config = dict(
    num_hidden_layers=14,
    num_attention_heads=4,
    hidden_act='tanh_gelu',
    bias='none',
    decay_shape='linear',
    final_lr_fraction=0.1,
    doc_mask=False,
    dataset='wikipedia_en',
)
MLP neurons of a small language model. Each row is named by its layer, matrix (down: output weights) and neuron, and shows model dimensions 64-159. Each number is 128 + 32 x the weight over its row's rms, rounded and kept within 0 to 255.
After each neuron's rows, "fires before" lists the tokens most often just after its 100 highest values on Wikipedia text that the model never trained on. A number after a token or word is its count.

L3.down1077 [133 126 115 203 210 118 109 149 135 141 127 114 157  97 143 104 129 106 109 126 131 136  84  79 164 138 127 148 107 135  66 123 109  70 178 155 141  92  65 167 162 137 104 100 183 153 167  95 114 180 152  72 112 104 168 122 123 102 116 135 155 102 105 159 133 137 114 156 152 124 124 142 154  98 174 121 149 162  63  85  77 158 124 131 140 140  95 103 142 186 193  99 146 150 143 145]
fires before: " " 35, " the" 14, " his" 4

L3.down1526 [123 138  93 152 124 169 124 118 105  68 115 116  99  81 145 162  94 141 108 162 117  96 138 127 116 117 148 158 147 131 130  67 131 133 137  53  82 127  84 126 164 217 113 197 121 144 135 155 175 103 170 125 115 129 184 115 153 145 137 127 151  80  91 127 133 150 148 101 149 156  97 106 116 155  93 143 141 135 144 167 142 143 117 146 124 149 100 157 109 173 110 152 110 109 150 212]
fires before: "0" 29, " " 27, "1" 13, " —;" 6, "2" 5

L11.down982 [131  91 118  83 108 125 127 112 147 146  88  90 131 154 119 138 160 167 146 177 172 113 112 128 223 107 107 168 113 114 142 159 154 139 108  87  72 120 156 141 158 121 140 133  95 141  99 127 130 104  58 109 129  66  87 107 145 156  77 135 123 108 126 165 204 171  84 140 150 167  79 193 154 143  88  99 116 105 108 185 128 144 123 161  75 190 192 123 143  84 132 119 104  97 126 128]
fires before: " |" 59, " |\n" 7, " hold" 6, ")" 4, " Motorsports" 4

L6.down741 [125 176  63  44 126  93  84 150 128 134 118 140 106 182 125 199 151 174 126 130 132  93 152 194 170 113 111 122  71 142  87 172 152 129 127 112 129 141 116 201 157 110 110 121 118 150  96  67 163  52  77 162  88 108 116 150 134  85 144 132 161 122 133 147 144 151 107 122 140  93  93 166 112 176 141 111  87 120 180 179  63 114 154 141  87 167 169 127 136 121 135 141  96 166  92  61]
fires before: " |" 32, " the" 14, " time" 8, " |\n" 5, ")" 4

L3.down702 [120 114  88 129 144 131 130  90 118  98  70  99 136 131 129 163 129 149 115 171 161 158 137 157 148 124  98 141 165 122 160  80 138 100 182  88 112 117 128 102 125 154 187 147  85 121 103 100 139 166  92 127 139 156 111  54 138  98 110 156 114 143 140  78 108 141 173 141 103 156  95 120 134 157 137  99  95 181  92 103 188 172 102 126 205 136 111 153 127  99 144 148 101  93 105 108]
fires before: "19" 26, "20" 24, "1" 5, "18" 4

L5.down760 [121 122 170 138 107  94  95 128 159 111 136 158 148 156 163 132  94 141 160 166 132 128 184 103 171 106 126 125 104 140  82 141  95 108  94  98  95 134 104 178 136  69 156 139 106 121   9  71 173 146 147 181 143 187  96 161 108 120 130 135 123 108 162 121 194 135 133 215  87 101 104 112 192 190 130 167 135 116  71 115 109  61 112 170 109 139 127 139 118 103 127 119 110 125  93 168]
fires before: " |" 26, " " 16, "." 12, "″N" 9, " |\n" 6

L3.down1249 [ 91 111 160 104 105 135 114 140 105  83 147  80 116 129 115 103 102 176  88 134 115  99 128  67 107 144 179  95 133 171 161 163 134 140  95 104  96 130 140  74 138  82 148 142 166 148  85 146  84 138 149 123 142 120  92 123 138 157 143 133  99 130 115 126 111 124 170  88 132  87 132 137  90 135 126  97 142 102 129  96 183 123  53  78 125 175 162 163 177 115 119 201 109 110 108 134]
fires before: " |" 28, "." 9, "–" 7, ";" 6, "'\n" 6, "'," 6

L3.down783 [119 157  94 161 175  60 146 133 147 174  91 145 185 117 159 149 135 161 105 146 157 105 175 146 206 126 129 129 145  97 131 108 144 131 160 114 114 102 151  96  56 159 190 149 157 127 119 182 140 107 204  73 138 130 112 118 151 142 159 144 118 138 215 135  72  84 137 153 130  99 142 108  70 129 175 176 133  92 106  46  79  77  87 122 158 123 235 136 211 169 105 132 118 124 164  74]
fires before: " was" 27, " is" 14, " has" 6, " are" 6

L3.down1323 [113 106 142 113 134 115  89 100 135  99  80 144 119 103 148 156 169 144  88  84 144 179 112 130 139 124 162 109 133 133 154 118 105 122 172 101 100 107 152 155 132 184 113  87 141 153 156 138 103 133 185 110 102 134 145 108 187 174 175 129 141  70 127 195  16 148 161  97 143  71 132 131  93 123 155 114 102 135 134 172 109 111 173 116 149 101 102 137 123 141 176 122 158 103 157 148]
fires before: " the" 22, " he" 12, " \"" 10, " it" 4, " his" 4

L11.down881 [158 146  80  83 101 132 110 105  79 179 125 143 115 180 190 159 105  92 120  85 144 100 133 143 104 113 138  94 132 159 165 149 112 163 143 120  90 166 144  92 141 145 132 123 150 143 141 119 175 110 183 171 125 149 144 172 106 144 106  79  98 103 146 113  96 204 165 108 107 107 131 131 128 158  35  78 120  87  80 163 158 170 104 120 153 148 160 154 148 147 140 159 127 130 184 124]
fires before: " |" 45, "." 7, "1" 6, " /" 6, "2" 5

L11.down960 [157 158 123 156 135 110 131 110 119  82 155  74 108 124 145 154 154 162  71 131 145 109 141 153 161  92 146 183 167 121 129 105 120  77 170 157  98  47 161 135 110 117 108 132 131 123 104 113  89  97  88 155 133  96 157 100 124 140 138 164 105 151 190 181 139 108 162 151 138 112  92 158 173 128 149 103 146 205 102 152 112  62 148  82 165 104 138 176 140  65 134 157 137 121 151  55]
fires before: "20" 37, "19" 26, "18" 4

L6.down1251 [121 146  69  84 148 104 109 111 139 133  99 136  94 174 114 158 125  75 111 131 125 128 126 136 188 111 135 117 100 156 137 169 174  76 145  52 117 102  79 117 118 150 100 156  88 142  93 101 103 159 107 148 120 120 114 183 128 137 140 130  82 107  96 125 134 152 130  97 129 117  98 160  84 159 147 147  56  99 156 145  89 109 183 147 103  66 113 199 103 158 170 183 206 101 103 128]
fires before: " |" 31, " |\n" 15, "′" 13

L3.down939 [146  58  39 165 118 102 145  89 115 110 126 130 140 114 118 170  89 108 133  96 115 142 127 183 118  93 146 169 151 102 135 109  65 144 145 126 143 112 135 100  88 124 153  91 137  87 155  61 107  53  75 171 133 140 152  79 140 172 176 104 126 135 143 131 126 144  95 126 173 127  97 143 205 171 123  58 136 173 153 174 175  95 171 125 206  93 145 142 152 132 162 147  70 123 117 145]
fires before: "19" 29, "20" 11, "1" 7, "," 6, "18" 6